config = dict(
    num_hidden_layers=15,
    hidden_size=256,
    num_attention_heads=8,
    num_key_value_heads=8,
    head_dim=32,
    intermediate_size=1024,
    vocab_size=2048,
    hidden_act='gelu',
    norm='layernorm',
    norm_place='pre',
    norm_eps=1e-05,
    positions='alibi',
    qk_norm=False,
    attn_scale=0.177,
    bias='all',
    tie_word_embeddings=True,
    parallel_block=False,
    init='normal',
    init_std_qkv=0.0275,
    init_std_o=0.00502,
    init_std_up=0.0275,
    init_std_down=0.00502,
    optimizer='muon_variant',
    learning_rate=0.0103,
    lr_mult_qkv=0.5,
    lr_mult_o=0.913,
    lr_mult_down=1.5,
    beta1=0.93,
    lr_head=0.00828,
    max_grad_norm=1.0,
    warmup_steps=200,
    schedule='wsd',
    decay_fraction=0.903,
    decay_shape='linear',
    final_lr_fraction=0.02,
    batch_tokens=131072,
    max_seq_len=384,
    doc_mask=True,
    train_tokens=797700000,
    max_steps=6086,
    dataset='wikipedia_en',
)
MLP neurons of a small language model. Each row is named by its layer, matrix (up: input weights) and neuron, and shows model dimensions 0-127. Each number is 500 + 50 x the weight over its row's rms, rounded and kept within 0 to 999. Numbers have three digits each.
A block is one neuron, or neurons of one layer that tend to fire together. After each block is what it responds to, as a language model described it from the Wikipedia text at the highest values.

L8.up505:515468393557524483534483465543543498453514527464499527456345572396500503600502461486403538591506512516577533531492442442583413512463523472462480549537505532526531478528482472485507474478506511476533501513513467496518511544506604491411470506466597539469435552524352543503389516545524504387391585491591507513563511445523497531510521492495589510476493482439385451490494510551494557522539
Description: Opening pieces of words split into several tokens, needing a continuation: ty in tyre or type, I in Iowa or If, ci in reconcile, and also the pronoun I.

L11.up32:419554449580598568494449449489525541481533498491482521652566547436526440524507575494481478495587473550514433459550518492518452441541428499497541480392472436515449455465537511548526522425486491534573427452593437450430558441557503612539555485494472486540460498461544486524475594610504494501490477469435502508446465408425521585543460412390507501475499530539465441514479476603600422635493
L11.up357:505508447436510532570454535528574478463533463536517453400479524565519414470478527423441441492570455457485493507469444582585542422460491511532505470466569552476646464545401488456503555530484582470476443515441551475493571530466507605587525468567498566481500532508524517510495535553423477471513611519470525439478508548513460420544469547582527434469556517589494505466397500430536550498448
L11.up463:547474520449437405460480465468576520544459527600531562511569507512500552445499427529527490535500518449535566487455467548406530328506528494464454517557529521546605407539600609497436453516561508545581497495490479504450599555452485509454527406467429435418474495450514534471531517453514456501387419441540502576473525512437461570475486527464513468539498434481418546495497490457461512461560
L11.up537:472601477486507499525514537581492539546518513471509453456509465517593510535526493487536494486469539454535521528522511525518470515525554534496444452504425515551554525508440409474581504541394528433478503446421521528513535514475465554532492427581506660577518500576411547463462460460543479473461510491547592471594469463542535506510429531512522490434607540438462416577451522505572453470472
L11.up571:567481447518488515491498423463395506495567461487499485528399529506451428567472533509418492448542477505459492380503467588520458545474447464486537486456490522514512457473456461452506497563529508497547435542459473538455516525526579507586511499498506507505559419586585454360473503437495453560499459460474496512478567532430467502482623561454513412502500442564499460387554600600482472492554
L11.up718:417516442539519537566424494510524565465571534502472496486507449530563462481471514502516415529592356550507488454526478474556531441423512537463518429461473500434486431591600507548470488503501574479493466490474499540508582593520493470569429529558481520417469510494470518460541498527513507466519491535523514585386478420434567547523457428453448549486544602545532551510526411521403515473490
L11.up742:560513439458452490419531461493470366562487480543572552466483491564511476444394480512386493461519416505556392530581487550513415372457394532492529544520596547538542509496491536528546434521594458487482426539495538423511515503505543482525573379511485491510574463485489426411529516538523468444637483505507490411497520466514417536519454487567459556555531562509599458516474533549546504552531
L11.up753:531487507464561432559507516455507473510531523514432510509460560602512600581517546505504439436485516449536490561432502533621505529515453556467417491423622568502519491543508513496511500450451528436518465538592553570480601526563440592532530480400453401437458583492452522494494513529561537514373565489489417475535443550467525451421507570565440467467526466442490401493557508454412467477476
L11.up822:487516435544517500540469504549521506380582423385496368535457458440549538498514483517522411489524481497507518542517476601464465521503603452457460427531485511493547477518545508435604401476499478469536485487523561434500474573521471523530430575528495527351515448517457556558502375427450507505514536486425429475589536511474532616427494549495439542405539506440607520490478469512461477459511
L11.up833:505490574565489509520506423625476461456497529535500585514489500563472488595550603499567482509497487440630455441481481541528454493497455568546567487596411494470512487460466464527510512544492438588513521535518496525551444451478398474492465449540520582481565481540477553465476488494443463482535572510526468509505557586518471558486461601540516516481525483546502467493520506504519438499437
L11.up846:508510612498550433495377501517470523462503491459548563498518552489484545548421513485479442561486564448490570514459443462522539509511436373511392510507521496533526413468530546541469445537540514559552504462579515451449483384417512475501477409520491531499537544496591517447495520466492522448444527523511516422507552523581551644538544482444536524488612584513481442480499558496496542420521
L11.up853:567504477461461474430394507494534569508390508507574587468469503475490525463486515518606457489424574498499455459434477567544531508549423494599539527412467552499472495557522496545584421475599508466528513489553555505520514521490429513503520590528490531425534545518518432476416476490500559516420475531483500477569492546482496484442454458477537528443429480561513485476506501566528565496509
L11.up894:589452503540466464516499473481441459542550437448560508500512511520596620480461575355453532499522496590505464499490489483517478482480514512464489437555617570449474393559520568502507458524628466550475487564470607495467549524430503546576591445468448517420459473540457450457500537516416424507465491496451439483501483435524573521524524540514508366511588509509434440470599491442449564449488
L11.up947:503492590427505529589422526418515598570478433459510428501432578539562507516499390517538434502500468530503514598485419486471545551545501451460505491505568468545499563584537450504475500554539547353444623470614484569439554379480461570542499487533521552462516521657583492537521525525515516540421515453387428507489391420578658453448469534548470521555485578536521474496474440474531479470514
L11.up948:500521577481562514484490568491549611527410446492543518527456466544467451525498399506453517551446525450419521533551493491541507563422474593559517528425473479538525498538499535637506549477551569548516496437568520478512639441464558510533437490478549490473506513492538581512545530514535461470539502433475415514395541529598538558554462431500506564470502525550484449554567505506513523502429
L11.up1022:488527548462428414451505494584506499481545489482561486539496569514517443489518499458549473454486548429474548492491477487541476515455499454534556472495538584434507561487478358520447408597457522511588489418474631532464455454509539487418483538533459614502539516497543490444471474451490485445407485490543544523392519557411561480508526531561379533532506513488520513547463556509526531583525
Description: The first piece of a proper name split into several tokens, mostly place names like I|srael, I|owa, Ni|caragua, plus codes like I|ND.

L11.up4:508484469586506450485511536592496551538418500393570446484477492523511472498474394429467479567454542472534465513480557525489450464467626488541542552413513531469517490396565590455512481556525505469533498507576439395610518323413469531505544561429435512462570465488570548471527571535506396510492566539429510534510517449465460452496531448559466432498502431439463487563530506446559564512499
L11.up72:521537454453458486463541488406481497480478497628558434466453428462481540424505551468480426510494565516508623482501498461475559390471515495472502491499503547476375589447471536586490430459444536517487512480513531472455576428441426485535439414536515441537522541426468467530467478588466475459497493476510483554532501499459458476475445472492462540516517537512606578488505549544511553557520
L11.up145:571425516491605432377481468585470497563493443492557526432578432534519493509575427443502499490477537515572540509487575496525518524467463464554480484546484547508497492452491473433476491427525507458485451571535436532479525452437508519410484465582417402492536489505527526441476473429486466526503469555491459624526524590553540429490434524466506497539438467436620529437410468517468465484470
L11.up151:454427457430458473459563531447514430554527491494521513496613532507476550561598474466501524512449562575518542496519524480548500538576546463482461489527485565448459465458571546521600540404528499531515474504560463535426557473487539522547506552512585531426526495579526504565529530501480417437485545425444537512545529375569538420452444367477435606466442499486481524459495548480526443551362
L11.up192:509355535519584582555471485492508528445479488518515558512434442539658509506562478512595488503507473508558499518482522474513398497536480543517599504481501529543530394516438431447483429553575533503525500416480468523497488515617600463506485528523572550499470480458547446435513511545517419530470539482544569500471514474521576362535386494389562562454507490511543461490545514509510527527342
L11.up227:444531515612457445535392500530530490419577517457446410568432518481576553542551476436476563481512578468532521544472456529502486486398505438500489484499539568439528424491527462517472518459462480559463467476525456471468595600561534594454460485565524413621516494530454451539445543464499546493511570455460475457535441516573481487535509499518505445507522400451459472521478491557524369463497
L11.up244:534598466631516520443475531479443488546523449509547479527499455553516477520550407366501460524557504511530403444464496487543432519426536381500461523433485437549528477517517507495356552587488522515567469475481459477589537507511514499396450554547533490537467494497489586470520532451580438505478552448563446490468597507502513489486470575540475512485575561441484472392516528426531451525461
L11.up275:487521586464548554416519454424394448434507437509533510469406471508439499465537425484575559506525533493545563623526501500424581560608535430500450514608661522486491467498595521427499456458584485517542488483507463496528437499525470474541417532501602558427521493475484542526452542533435493491490550454560564512511490506579499593515387533490440482529510402467406531501455531532436470433485
L11.up293:476526512408470465521495586500483584550477490617535465510518552600520533470547517535417475601558542566435543470514493500463538545537579573506539366524480438494479545480449402607469438463472570469565408570536490507425500461527499521578442556478385501531489516487541486534630495560548403440409501488477524525523536418458472507471467506435469497497514435479555540465468483597520496532576
L11.up295:494513472524483465525462486469544493522428492520487502533531450580530529492564493436491547493493527425441404519465474567481473429497525480539499448517396488492549489423542478485426414499575388525438553480641458504440543606527466488488480508482551503477495510485538490486601434503562535574452488373545528528498471521486522433602518419547429527636424414486508541407488499509538563627494
L11.up304:389459476485457459598438486467548579450565523463493490487410502476488507447599432485526528539548504593541528553419515543555453503501475449501609512463562428506481532494441496584484458388592554537500438529524504503491511479527462475494573570583537435394476481527486483530466520470487498494497487562597374463484565505436422514571467568556480524493475417397507502459476428508521439495563
L11.up505:486512521538518532533479555499513425502505432496531508418435477575536529575509513466449507649512544500535508520474528527525495540499581469551488524607446456485450410494534399470470455498565545499539431487552443546387521530577497441512453565462515384427486553454440530523516496611418524451474523430396496553512557560449504476529524481401496476558490425428500561461530546512538528576474
L11.up573:446533491443558521558489571552489426462534458507507466487479444572510473522506507465541453562619475350561476524349482479477457473512503532595460434521425514487431464595487561409473507457428500421493445467554429477485526492454454516551563503419483507443489510568477476495505455477569488426452466453566545566544495464440460479556447519474386586477555554465526463486469498520467501472503
L11.up655:453509527503404531522499502494512501508374475530490477529479495562508550549581480543551543582494606475558508531428515567545535556488594553467566499476485445542457492481436553425535582466541530569446556476581466501528489510491449484444532507582560461567524495506437553580496438420462499493522439456460436547469493443572446399585450629525510523596493406428525526518560580582498462472490
L11.up747:524428415464610486588526442421523443432431523566484531450449492569457545517568552406537508505521512450461454428528494531515406490486478545528538448484392463487492501579570483526459517514560426488527593399529500457429535526603548481526449586533496518515520503531583549477462417500527391463458407482525581471518511432537487479545525507504405605542562513498540400601425494519549411468437
L11.up763:441597457492605475571515544487506565453455565530517517552446566492511508465576484475568500480497403483441441519415489496523519584432496561576495546508512462501509376453466439516509540538569455513467605534511450539596403409524611575529456479539549503605518435508583493535449507560410451548436539562465507560506618564506432428348489507571518474426467443438534483478471536505535537399486
Description: Final pieces of adjectives or determiners directly before a noun they modify, e.g. synap-tic, spher-ical, high-er, an early, the.

L9.up58:547413441391521532498467459504503485504457414444637469561467595463559501556516557485438556532560578539503593533404489602468522517510495481502458488370568538482592474518449503565495468458430520519500475464437488488468469492525529491599487542451507560501505503517474507513450465491409460378502535498546465444622512477532428492498509429584528513481495473476513447446491424486486593574494
L9.up665:564498488468588497512487441438454549449506455438488556487483530582491484560505452509490496506550463492498571569460541532410532563505474522520375450493583579544541461463493420520524497441493473467554482385498550450503509577542535527452559421478527525542533551531373487450532487579499383494456557566488497454533531497441502503517422462517531452514445504546331445474486515533381464592553
L9.up749:541499513493628538568449456504462485517446548512511442568488492408507519541562445588456482535593453474395517470454525483502472548514490500428477400509561550538611405538485437562397414452452591588506443516472433515512497537511422493551498477494493463607484465494512377426505543527586478501509537555452481514403507544525499439522461555511542461562660479431477471521418485524474403453451
L9.up959:410557510521496510518354425519522524389467536474496442473506538464552530548407543519506474501507492609429452505425461548507484508510510475438590519356477518500477550445577518485438550526625500466516529463620494518507531487461530494586505504504496576516465587496446519418516564553465528529403503484515502480497443393512612588516419416441516502444547569483529408480403532543466506457554
Description: Capitalized first pieces of split words, mostly Me- and I- starting names or terms in tables and lists, as in Meteorología, Ivan, ISBN, plus United in United States.

L8.up863:357512429443574453494459527446482504421520539513522407447614453554472547483505482487536513502373470475485529450512486546617598504460524440494561491489504399533583537494435402521481487445508457450578478423568517524466527547507465453523473528534468453574558508534509516527446470602427547484490510472529416560510510520503506426499506575515465535488490521451468568558455473518528512547574
Description: Word pieces that are adjective-like stems likely to take another ending, led by other (others, other types) plus -ic, -al, -ant, -ent, major (majority, constantly).

L9.up93:546494542485568513559444455469486667455439515403557442521483562589574555504496481485480616641447501481523503548477506461496478508642372528408558622530453527551475436405584553523505459505555523494534509395562525512569487440541535461527500493497572584448523550484534531508481534494448498509432468523415491498580601476507491508498516514415422546441532469546552461477514465485472461513434
L9.up375:424484479511571522575469531605630543428500533560496496433471560512527573500484470400495498551478509474534538466475430482545467513582509454443537481459531541542483502517581523510543482434602515524420469491547451481541445549536528587484523487485428584394600487448458435517499498574453499452515524446490533568597576478534394491553470579401498587541488509494507516424454529457489457445430
L9.up489:505466480459452481550521527523531561457545529569506462542467533510519554532397546485449444496557602497494592523504477483578503510562515391474353475529509454433460442510516481427571523455528537505473655521502398451443502538543628542432494507592521586478545455502416434565586487435561463484539557439499418489600594454504475562452501503495515503383381385561551484465527487510464437503477
L9.up946:420456538500530397573582474458480514432596442515477405454460527516511515553500500509571467579422519500573484515569551500565566540536504446536552528471497437506517477488549490526519519548540549541446482447502457426508553511548484472462410607488555545425473505548514503490548493515472460531458513493479538454379536460469422454479645555430393515530512459494504488553389574451407521449451
Description: Final pieces of adjectives or participles used before a noun, e.g. detail|ed statistics, premedit|ated attack, grow|ing community, small stomach.